config = dict(
    n_layer=10,
    d_model=192,
    n_head=3,
    n_kv_head=1,
    head_dim=32,
    d_mlp=512,
    vocab_size=7248,
    activation='geglu',
    norm='rmsnorm',
    norm_place='pre',
    norm_eps=1e-06,
    positions='rope',
    rope_base=15700.0,
    rope_fraction=1.0,
    qk_norm=False,
    attn_scale=0.177,
    bias='none',
    tie_embeddings=True,
    parallel_block=False,
    init='uniform',
    init_std_qkv=0.0214,
    init_std_o=0.0,
    init_std_up=0.0214,
    init_std_down=0.0,
    optimizer='adam_variant',
    lr=0.000813,
    beta1=0.95,
    beta2=0.99,
    weight_decay=0.12,
    lr_head=0.00425,
    warmup_steps=390,
    schedule='wsd',
    decay_fraction=0.928,
    decay_shape='pow',
    final_lr_fraction=0.1,
    batch_tokens=[8192, 16384, 32768],
    seq_len=256,
    doc_mask=False,
    train_tokens=171100000,
    steps=10439,
    dataset='wikipedia_en',
)
MLP neurons of a small language model. Each row is named by its layer, matrix (gate and up: input weights) and neuron, and shows model dimensions 0-191. Each number is 128 + 24 x the weight over its row's rms, rounded and kept within 0 to 255. Numbers have three digits each. A neuron's up and down rows have the sign that makes its largest values positive.
A block is one neuron, or neurons of one layer that tend to fire together. After each block is what it responds to, as a language model described it from the Wikipedia text at the highest values.

L2.gate81:118095121143115165146171129119091111130140114107116140128095102158149133150085118104110161113149080159134146120114210097145121129169132141105161109088096126091115112097148088127140070104104139170145106140157128101144129100150105156140133120123139094140122119116106140088120092125152129172163125168153105140137136147114126108091151133159122146114121134119190131116111146138096088143153161124136146086108109145134128095117114120094153142140109120148168119088123152099129093153153093144117118153162142189121112142107121155131119144123105128138101073114119105124130157106153166124
L2.up81:103091109085141092151163140111067172138180139116118146134130135166147131135156104137182166150124132179103166143171126131131137125171129153118149121096114157116173126132112118081126118140128172116114104139081153109119136169173103164129160130079119119104104111128133100117113096114163101157160151104133149132124117123117095094136161115135127129106129130124170149140165162163110142108148123111117113129135152155134092108118112115119135106158116116103145115120135150063146108092095155114140117141126102114148109112128097135117110146144166164157153112118136149150139185144104167109
L2.gate115:111110159108126138177140136120114137138175144123130153143094126142133128128117168151148168138137129169079105121144122114132130111135121088158113142103167184127136162070107137173119143101151168140103149127080128127123099145125136131112067085089129109127090130107115096085125092129123119109138088122113183140141098118150111112155161132119107170136091136136196115104138136135130121142135097131154124137129142113137135084103094136117086121156130119100129138107153125150148175157157130115101132140156107161116164116092153137127135146097103121152092098122162103134111124122138124196
L2.up115:170153175156176148124183177115131140112146148124110117119122126200161116138106144122107147164090132158142158164114164126128138129109126132165155109162130106123145128103171130116130137117135149120155134120110113136131146145163113152113152120106122154126112100072208094132119203116143111155107117121128164164112122086125107098138200164144135106130120125130165118161132109155136129128169143138121116148101175140146159138142126179101111113142111119139141122123150145156146138118139160138136110147109125101176087116111141122119131139141116155159141104115128102121151131167137150149
L2.gate139:146064102140128171157137127118153137149153123105141141141120095131163150105123134161136153109132115139100127142121160141123146089144146109130138159132158129105122087092171095142111121135143127145113107134120130128114108127168122182071116107080116132149096153136131134108124118125157099133110143122157134143132148135096088086109117126113117137138145167118193126120177160154119155171140079130127135085121123105153158115131085131116149158153170103108138135115176115117171108111123108105162115135129097157105162145085112168102166126138143143162150107108172093149155175115092123131
L2.up139:094123137137085176094150140107143086100075134144100138110165167101113145146135138097090131135147128146154116086165116104124114121131180149135143165137118096110168156146114113114136122137157153146083115134171145137139139130078145149119164108075141110118119092133153123110109148133128136118151108147099164134147131135061101123158166149127125195134129116116104097118101150096159163159123107095114134099147151136160150101104108155168151138084138157131125125139133159132125139099152148164136116154148160146166099141122125131128117155143097141108128116134158136151146144110157163081
L2.gate172:115120109138146115161149168105142120163179131116113165135116151135119123074130101141085134139102130162115118106114112117103150132144157110113129152110134105136120104100157136123182082114157129142124139164123127161181094102112110107136166124086116117130091147109147098093142150106100109137154119132175201152120132102142103140079164098114120112113130171099136110120147128107136127149124103149164149115094118100089140120124108113102142143139163158128125159141177133150129107127116152126064148128099120161097106119100138149140158166113153092154149083087108129115111135139085114145
L2.up172:127106119142115111112154149113163148119169103148116159124091115130143117135160179113108151146146127095058170140099163108143111137127140124153149157103157108136123115167128107126096149113130164166096096134123144113107091136143111143155142079089071074133132080132136127134109130112102125114165098096135150095155149092127122126138127150165130090149088139142138140144080118119124099091166120133152132101134148143161118092130099113151141166133151113124141142130112193137133130165127125139159135121128069129140156130174115133099145124125117074123177089127113138123162145119145113131
L2.gate251:145108115137134152113127115141124151128138118137096141133105159114143107145129145107124142171135123183094114147115105113157118119167113124154142156088120128136140118102137075123129112143142119132151114182136144073144105130136124150133121111110107105129101144118120073094093135159122097115144103168143151129154105114164130101139145154149120154109086099110167118091102121104090110164147145144106186135100074118121139099123090133065152153104107146120090078076133144112112128130123160148123111134130103183171128143130129125114178106110076107084128086089104104126128125122140144116
L2.up251:129156115081092133125105154139145128138147152133137115131118141186148142156065127146103165162149128135133111166126108090132148097140142161103094130096143120123115152085159136189122116138124114118137129143106113093149119122138090133130164135141131099117117150127136133086135139135155143165142100148133128101094111146169106115148146120152144108131158095153125122133198103108140140147139125132126097148133162142170133099132131080128132108113202188149101108104138139109112150137139115126124104105172098157117110126092084148085140124142080167114109093110135101152140130167136163144
L2.gate270:179130119133133136171131084119148168148131090081085128120113123123141167136094148120104106132154130164138138143138153133144155136107088095129164104130126119138178162094131109138087127118120154142109109104155151095105117163182087106111071127111136114132121114115135144090115142131150122131132126109125133122159161142134138094126133146112091112092069135147178081117130136103115123142133128155145143144106109155170146135146086119128095155121100110136138141143094124182103161149163105159120109120122093118162116140131109135154162104111130137190145100161122110091120134075155113161
L2.up270:114145160189086146124121096108158145143078133117097105172122096125096093115136143128112133093123121145154116131100106152171121134066115156108142088147136142175151108120127142148127133108133113145131128118122091166149143104164096143118126110170173133114122133120096134116109122119148098124120088123110112150104184106124129077112134114099114157138091132135131162135114111143137080147119123092056161093135125108165122115125128090112108122158113165144115121125153155137115097123157078154111112160126151164166138145107128146109139117113143188133132108133157158149133141117163118165
L2.gate448:099114123131143156209098146127108147131137143095142114123120119163128124127120088142094130155119124171073093133115114072150126142154132120111111125115114095086089116086162102142127115136130123092119179143164109131125121136168109127118103139104120113139133144103116122096133152158138096140135100110136174118123147074153124136129109138128109080113086107148152122056090124113146119119128119147118165133153159128152116125119084161139110111143094178126110091112161158138129112129150127135127139128153154181206088131105146110134149126102143140129122094156160115133147117135136112156
L2.up448:136104113101116138128122165118085134122145128107086128142125104139157150114119101135116128180109161139127118163162138114138104138164107105129156092152112091123108168115146099113124107125120135099133140112109145089133179142097109157139172081099107074082090154118083142114129147132170094131138114161110114109132097104106144150154164154099140143171111144126140145131113134167144089168169183121128132152158171162127139091143121122140107083116105130137134149108120134080161119143117129097134123121193113136105097105118122101166126113135129119098125089158131117091119122148145149092
L2.gate474:131088144130084177121136100123127149115150102127111167127131108142135134128166192158074138153151127186128138129134160109137126122113107080107121134088104090129134078120114133113142118101116129147082135140201116140142135127130144121102106123103132064101145116130140085112113116118140103136147112126091148109131117159157075097146126098123128146154112117119165119161142153146129165130143091109142141122101122107147131124122103147114116092125111136093164156124132133150097159102113172123143086153132146148149159153124053122148145153108081160135137111118139102140150155138156161117
L2.up474:130100120111090134116147123132123112154183165135123172127127129139182155113129145137086176126165152151111162150138144065151110110083126112083126144080107126147137113096163130161130143142162132118136114129138111088113126153140113140135135125081121143098140148128151096143132110124137138093126114068119170128161074124133103120098132115134150146159124134118152105138106174104155177138165135136165128119129121139128137133144120138100149095170139128115127121139098104131114156122145097136165111153134122177151132146127092123098201142098106178170133117151108124110146149142132179153
Description: Clause-introducing conjunctions. Subordinating conjunctions, relative pronouns and prepositions that open a new clause in narrative prose, such as while, after, when, who, that, often after a comma or full stop.

L5.gate489:143112172140124101145149121142079124118097134130130118155141162159101145122153164114163142141118136095097151165095103123097146126115129103117133119145109142127162160137098150127137169112120155157107088130098129112171127126118124165146149134110154117135108163183121135143123139106136122123107156139158130165101152114134111123131145131118170100161150111144121126138152128110134111164135156097110137159113152122124154108198139078178104126175141102126080154136121150096129124150134107132147085127163135150156111181148180085179110125181096119104138104104151158130120112160108165099
L5.up489:130086079109106127123132125134101116129104128129140165105138130095094142133143122175129123095136107145103154093092120134175084160187132128154097148124151109141115157082132086114121132124135102130119166110173099124111148148126146114126128139118138093160127115125088112128110130101119121135134123119141135104175087141131144104147127136135108109097135118071124148120085106126136152103108091128162150142112099140134119098074167144090167131127130134143151133085122106155084060131136133125114162083145096170110150096097130183181144144134113139126108072120139141127126128106140136098
Description: Word-completing final subword. Final word-piece that completes a noun split into several tokens, often agent suffixes like -er, -or, -ator, -ant, as in explor-er, investig-ator, back-up.

L3.gate215:137150113151119129147102113137094113166146092125120139153130140055104152156131100125179174118116110155111103138128099129128144135123126128142146121079147147126093122141138107187160195105117159124103136128135161134138115111144122139151139104152170107129165129110136130131156132137146149104134178127133161100112142112159162146142115137070100145104096097106124135144146110151138104154110139135108100189178088146099187113129126134164112100129128169086100129124125141123123170114124112105130125165101113178158118111119144147099131117131131101145113097127147125077092157126151155128
L3.up215:160128075124111167139157149169115131168128169110130147135124150084175147140141141119149151143138106127172136135137109139144149111152111151114122117064142155141075185108119134116141177129092145133133134120118128116121122092168090122110119144164152152118130151140109139117133092122119148149118119085144150090098152125134142149145089114148125117125113143125145093121137121122098124139106125112144105141131136119122139131128119149133127093103106172129091122154191094129129115070129124108115153151168091158154104155084154142162107112062183151140157152168132110117130127108105109075
L3.gate318:107120135138144153175106110151133096145111137103102143147152127154146110146156111186184135132106124144139132098200108170088157121143100110149120104147140175089131158117127143129127128167094147139118153103141122140109126145179093095122164083076105139117098115130131120135110139162116132123104150126159166192126116102108142132103164129130171096128113150161133097151176123136141117121154119102151092136096157122138152144082097144098123125121118161112121170116158112128139119107122086164111101143093107139154102145113095124103132178129120125125123143137113122142119141165128097163
L3.up318:159145107144152147177170143136139114172128163160171160148123159137149133125128144144156137165134131092147107156144132140137106107102093092116128135139138086108145156126127117111150133168155143120137111127140103157108114075105105124141138144133138154124126133100122142114139097080155123144161116122147090087149135143138083152135141118108144123121162156134142126121141135137177186109085104142183143093164128117145123106142156184121146131146114138137134136128103147129194142119087098114135102175123168163113111119076126134109107114153164185143124122110118120102107122134067144163
L3.gate374:120133149126109102158140132123162124141147118133126147096122118113108166153126142145136128076112110136124129119119094144139098149095119130127097118091129104130137155106118114117122165124161128146131101118175106154136092108118139140147114075083166106136106116169099143134129135127111116147152103125134168164165094135133082116140187141116103137135137159076137113093133140145103105109159116118132100126114130158161138139101114097114138117136199147171169149170153117117060128079096110156156150130126130145126108120132138181151131151169155077130140141143127161090076125142132159166
L3.up374:146126184105075100151139127105153152155116093127081143078117081118140107117126152099145150104106119137170171137140129158097106133109106097104129128170148089131108144115159132126129142131151125160133118151158094184150110134130108119131113121112125125118085115149141129158159101115081168149123106124098141141108137168125108110123120150104123118126145142102154121125113154137163146102142167128088135142090187127146128115097107114095126144112166101098102105153162101088128114123123128131151130143139137160160091128104112115156129095086129136160177108156130085115102135173159174145
L3.gate442:157098143108157132140151143098127081120125090091128146156070141124126121131104111140108121133063112089114083124139123117127119125159104110105120170142153086108144133120110151084117112125122137115153126158174142126078146143109044131116146128080127176092161152142143087111110116148076150108161123091116136140127136127146155106121167105118153123150094188133127110106148144166100175112112107133150116150150139116125120137173147111130166083126114132143079115149127115129138133140103091122098104133132099144120119129120118136107132138156132140132090134095113107093145120169098135134
L3.up442:148124142155132120110091150141120141147144123134118110100084143136133057149135134104122147128114099137079140114133131116141087104147113102089081123135114119150121212119098128110101118184132091087144136129152179112121142109106096127134166095087126137116124102154082083112088100139143108125091115060078131161139145145125136136131119113108139088145130132111123123080101131170112151140113125141156108134189118141109110131148116118123119123146133111160131135114170122128146190113134118125102133110137122096126168128103102123104113140099133159113143102119096149077100131124134148125
L3.gate444:161132139137119128117129170166127088139171115105103126132122090124158142115152124109133122135087141085161115075160139128115140110134095119153088147120124095167084153109062183126114086134115141135135154096119125149088137161123125120140082108113114166148147147128113166153109096115120157143159120135145102116106149117123155126119150113135138156100113114132188147158140153127113144172118110163137081114111131119112122176133116126124152161147156156126124117151145109120125147127096149098150133122128101113143116122096110121127102183178104105188133120151126089093136168073122138133
L3.up444:120140116120172140131088181133131123106112114097129126149131147122145171078087095173134102142099099114076096165180152147114150112144121168132104137156142118131100115148123128125136122113153132131140128172093144153174150109108115106109141078135100109138128102089136118119111163164125109126093128135137130152123104101108099134154120145132150134120153127077135081118102117155159192186131108106178104117125124111121109145109161118162135153074113093151082144104089125166112072129138100123124102120109144108159135146117111123119134113143103106128132101156144136122139131104095150128
L3.gate477:151130155103110149153147081113121088135153116084163164136118098142146153134135117155151146130119140130134130163136119122099133178132094132149085141125161085160120133133144128105152114102091155146142119153096100113128119142183145098135119076104118142104153127137145114131169135101129111082097129118166169123091135113108131123116147159102150145118114106078147152085146095138125136154158087113126092114127121123176150150090119156105156147170130109180148126113138140139071102119129130156168117180076130162139125140107148126132160107123150108157138089130124138082128148112141147160
L3.up477:171125151128130158126129096107136140151162146147134157102119139122115127144147116103141112143120139119126082137133134129138135144098116128103097120128131053115136158110155155180134137140130099142134081131122125143117116105105119129118114126150157130124113104164072177145105168097128145122079153132132136124120159119100114141054127143145154110085094130120076092140160148128165150156145123070126122146075171143146103151093155126141149146138146117146156148113106111121116087087110134178102141153123160181121121098091115141154134150140155118178128130136176117112096130132120154124
L3.gate492:111101145128119156141140139143150137127172107094109164110140117123141146125089122141171097143075140161096086118146104154090146137123095130140113135130094086132118129163130135148142122133103142073153161095161159167139120134136098135094103057125119111097145175146116163114076110147092094120123139116139134178113119156149149119127148141135131129145127153121127070116136102132173148152079125094156130129110133086133146111104078128122098121130095120117137129111128113115113136117126133095112124148142126142158100138082108135160192119130147088186121111158147153095143129118096135126
L3.up492:136091162121122130128143104130121125122160111086145170107130105147133142129137104110145141110124153145080091137084143102114136161128151133108112120116091097170130126125117164133181149109116120101101140110162107166151145124151110151109154126129148150124087138158124116136109107161146145112153155107132121126124113114129133123139136160099112159120100072110128115143074101134119126132106140143141099128141144099102117096095116191146153095151141123149121087087136103171078132127099091119147102175113165126135110131089155151093181160136126121143128070093127114085084155170125109098
L3.gate498:137109099096100186145139123124105141145152071115113139103124121135147118102138135115120120118084122109111109102130132196124148184104127131152088107126114112156127138157170136087144189135118112150120125114137121123135110118107117114097160093118106150082155118137090115129106155108142135102092141087126095127116125105078155129102167147146130136131126126129169122119118128139138127146088093097169106135120111109150128143135091190135115131105137121104137134122121091089123133066085127114098111161142106116176116175108124135127156140101119140149110082173106123140146153098116154174
L3.up498:121157080123179176128138136100115112139148140109142124095083149123135126110131109146116164097131139124135135135200130110120140137108096117148117150138141069160101145159158138145144122102130123128110115107127091100156104135151114136118129127130175118118127116100103123130114123152084159099120190081139133148143161076110154132090116088127117091143103149110130136125119114153148144121104087112157092123156145090195131160122127123148108087146195112151128132133102096139151116117097111144117114146090116148162076138144104126139142140131125097163135089137127121107090083147116129115
Description: Second piece after initial letter. Word pieces directly following a lone initial-letter token, mostly in proper names, such as T-orm-ey, N-adel, Q-ant-as; rarely whole words like after.

L3.gate54:130125138184105128164141085089130136092122144097081149111144150152126091122134152110103100152140114205136128114135150120111128125139157109127136165158111126133123129089137124104158110151172108099090070141126134160134152134101116132120126101122131154088109165115112113129132151093102128151158121098107063107059187152135147123156152134089137127131139104126078140118124148111163105088149135147109109118135127129110120125137128118139135135106168112110141138152118175099132171162102123145095114156144158149123184118114142117102169116108122141113142122095137120138154098096165113136
L3.up54:150121090146156142142144120147116160157136169118104159122145135160133068120137110102116150104164152167140095131108142185162168152115147133117175153161139095107124152145109104142137145206107123113131111106127142148138130126143135107153144125130147128072151093153109096103091097103118142165131140090093112091138132119161135103099108121100100105137130147085146140134121110132115098162142131112113079110080134113128127151129118105088134078120127134148120116131150126122119107090124104156093131109142132158142135110152186131145114126138110106151137164078137099109083123088161106123
L3.gate78:118160176126110143132112106121156166125105137120084147125090122177131135174141123165139159163137128179117090107171105164149123123143159153136123142140172137111140141112124143094139105156109163187123154131170122135115176150126189160121097117138115133117082150159138139108097144123106108147104130112130127132122131131130109124136085041118171123133128119131148095147139173154151167146124132104107132162108137127131130132172152144147115112147109171098144098129150114145149133088120113107122116132142123132115110107146125097138087106111129122162104137141108151168107105183145104158
L3.up78:129142130119077138111118100064121137087138159134135109161154108127133125131131124141123102157129110118173121130164133109096115144129151107122128145135149176122111143137112125155157137127130163169119113136114120188114134125115123138093160109116143120154094131106093130110160137055154142128114096154149173088098152085117120133161102106132145115156133124157126162118113129133163126107149124090103092125118159119151149103119148146142170145123117146146108163181094116125134091105114103137153138089133124146058123095127130125145134176077119136107105131160128147124124119108193184107
L3.gate88:081131139122151109159113110125157098157158085147114093146131155148124122119141088130146139136141148137105108079135141138157133120111104181085109101096132138132128142092133207154128139141143081186162126147131133114151131112123142108103125151128152103116085114151151124153115079147085101139171125138088096161126143108101085137169125138111149106136130137135148133171130110129086107111177108131081167123152128095108173137157137151122126117154167080100137132136142136092149150165127134121135120135132144102092092118101119116116095121113118121098166117128115141093135130098161157119
L3.up88:106126094100101118145119154103113150150131121083111135097102111154132132149155085205094125148124129148090089134141131087135070151147163146104119140089149187153126121097138157134164151161145104122130125142115134119114129122140145137107140102099125106136135143082118153115099101136122060097138137124120129166147096109095105139113151132157135095133127167131126110087104134140115113140099145151132079131087149133123139110122144122117098148127165125126122127137152134162121083096073115114125135121129183149080131139125066092150130137110138116147153101125112108110143139151174105093
L3.gate170:119121133142118119124129105171149107145125122125131124162105161116073119126091131096099159164133157114137131136127148123144111098160091117130173113167120137161124108173120149113151123117092154158145127174155128134096110109119133142144142101134154157133150148163111125130147120140094125129167146104126137116136104154092156103094127102133162100105124089116085144160142119105108160119139107159118148107128083146094145135145098111100153109091144116125114118147120160158094069106089193117068063138130116120127083116093114117137160097144120138136109070124115098151124169108144103128
L3.up170:106126115123106112144109128147118159088129158139118067172159121130102143125134114109147098092122118141115120142157159138115055118134136133136160114139138155138161104147141156142096069125107149108126130121165122168105133123110152174145119120123144122157149062158138159135117111129127163083155147140096112115173142116147117129109133130104111140138150109158125113140087115123113109133133113097155087129110091131097098145146130111129163122134107065137142114114129133157131142120121140124119089123131116106095110085204159165149117140133136143153079142071166135158104156096086126129
L3.gate394:151125188118136114154158114149090111136161114110088138130112113159115136116092124155107130121141119117107139148135126141148166162127126135097156113142132117154144161109176128095164179157151150149182112156164117088125140142155074132103154064098129128121145176121103130123138109087117123131090129111109097122110069150111149138083097099096153152161096116130111130114174152143141089151124139117092114129109113109124147136137171106150138077118136157099135102116132135123125154151126145121117120119170105172113106149128110104114134116153130139148108102107119084081124145123118122072
L3.up394:181158138114109117115134103142138117089078094165077142118114153128134160176086109143122111150135123146112140106106148150159124116121122121143078135128155172115147163148123142121096124113164157166121089141171151151141133162134130133142170117118168135102098125100195151132090089139123146109145128116107156152145095160108146143098137095164099124154132125109138130111156141121131100107114098169106119107114177147147106130108123112180109047122128128116125113158102154102133138154163124095140165088145130144096134167122099136101157159134128089116122128126121134126108133130143107147
L3.gate397:132093159149111128128111136143135119142147114145113140114135107147082117098097144116103114121131095109094084085111138122161113120144132145150160095131145115101138107150113152144173093124158121115089123139151143135124149127119155146076109155186127104103125128174152119127107115142112120133157144144142073129153154162095155088101123134143163162151146172155066116142114084139169102130084150171160121150150119099127137120174142110137140100109162124114122169117105138131095146102139109126087084129155146174108164097141138123148132136154127114128122099112153107122132179089138141085
L3.up397:121122144157095142109095171115091181160121105148141142107141131094129137133149099125103107129119101091134168128118139106157093132099109151122120101092067115105154153137100112100122145126143096100118133120152170104139121088142135129111112171145133100099099145168143146106102092151162148128141105104176105185162111164174135104124132111118126151139175093142105158113149149171122103087132152151083159130121104135129090085166130103104179134153128144142139134117153164131152138116140125124150118118132145096150118103115139128130099169113101132113135098170126114139134092155116140090
L3.gate406:114130135135100113078102137137107153132146171118132139149079111145134118158140145180109128132182081191138155164107141149175081107178112179109136133168130117106133108104130158101104100167107141175089145118141132143099151121150153158168113097108149078124140135140153134088143122133107129154096147136112120106150141186114095144133129101142126097117152142157158127102127128165133073128130090119091121098100126117138115114157109105099110064109168122136164150111151139131114102133114129124118112111119122139114112157138144128151097136129142150140088098138126134149114102134142099121
L3.up406:134121145138169152143115125101112142141120170140130081138146122133129141146157150093136068159137119138166159108127154136158137163162143128124183109110162122131134181165122160129096111116099144160136106152160136122116110107135158127098112112115137091167125157129134155122154123155112107113117120130104081128109208135123093096131172095076156096119133160111142119131135136138168104128118092106084098108134123125094142113105109110113126108112104119094135096148118147123141120186140162122120131104162164147102116131143160114148109133129104088146124116094114139127099120115211137118
L3.gate435:112090192138144107172100131114099164140159136110089163130125119141124130117099166133134159197106102109088132106125094165157144144156133144136109141074110110122139141122098156148149130140128158159136139146123150058148124131159119119118093122132152129110115153116143104109104145122132128163154119094129146169097130117113137118113143136136179143124139146150128116150156157105145093128120113136132125093135088121113138140145165146097161118109142147114111126065200150125136146119123097103128107083164150152145160164148125103126111165130118097125115066120121133124082165129146108131
L3.up435:127120154158109155162110091108101126103129190103090129119125132171168111104148194122130077123165129152066117100098119158150135125196133119111145102144097093077133103104130111100162144133186127143074117146144131151179101122136133110139149121129117141089141119093158139077122137107117116144175101127134081095123122105105108134106104118144133116160132106123121127147101142126192147141109142112132098109121091108128096135136144142123144145112128114144155121108124156138158124142132124105106155143163160168142156124120137094119118146134145132112102153124131127109129148132145081110
Description: Agent-noun suffix endings. Final word-piece suffixes that complete person or role nouns, such as -or, -er, -ists in administrators, conductor, explorer, archaeologists; sometimes other word-final pieces.

L5.gate494:127114148143121120133112106150084146107123131057110145136120098172091122127125132091149184123105128129113151116149147168123142100145136149125117136104112145154127128131092141161159131125084145160140152108105124151103148173128100135120133115075143155146078115119132153119181072168078138138129109103148171095133152137159116102140121161112158143165162116100152125127141108150123152111135101132137117100170129114099127135129187112136140120155081154131167097152134143163100117112079111117099091135138156146142168156116151123124090157121133132170109096106103097122104137132113135142
L5.up494:128114116123051123167108098145110119111166140115097129127086102159153128146154159146156138093147132149077117117128130194122113095067126095124145109091100141133121149096130139131165111130109146130115126141156114154097137130117167104134120122094108133131159077157127107170130111164117097160108143124143150148125120094108129096130090159132124105120097164124159087080100099135110118104121114103094143163092132112120105137121099135115139125147098130166126143164165132101123139148151113106093150111108083136186136083135133118166105087131105128144149132112111142108128133124148152097
Description: Mid-word continuation pieces. Second or later word-pieces completing a word split after its first letters, like H|iber|nian, Pek|al|ongan, Sardin|ia, n|et, k|id|ney, plus States after United.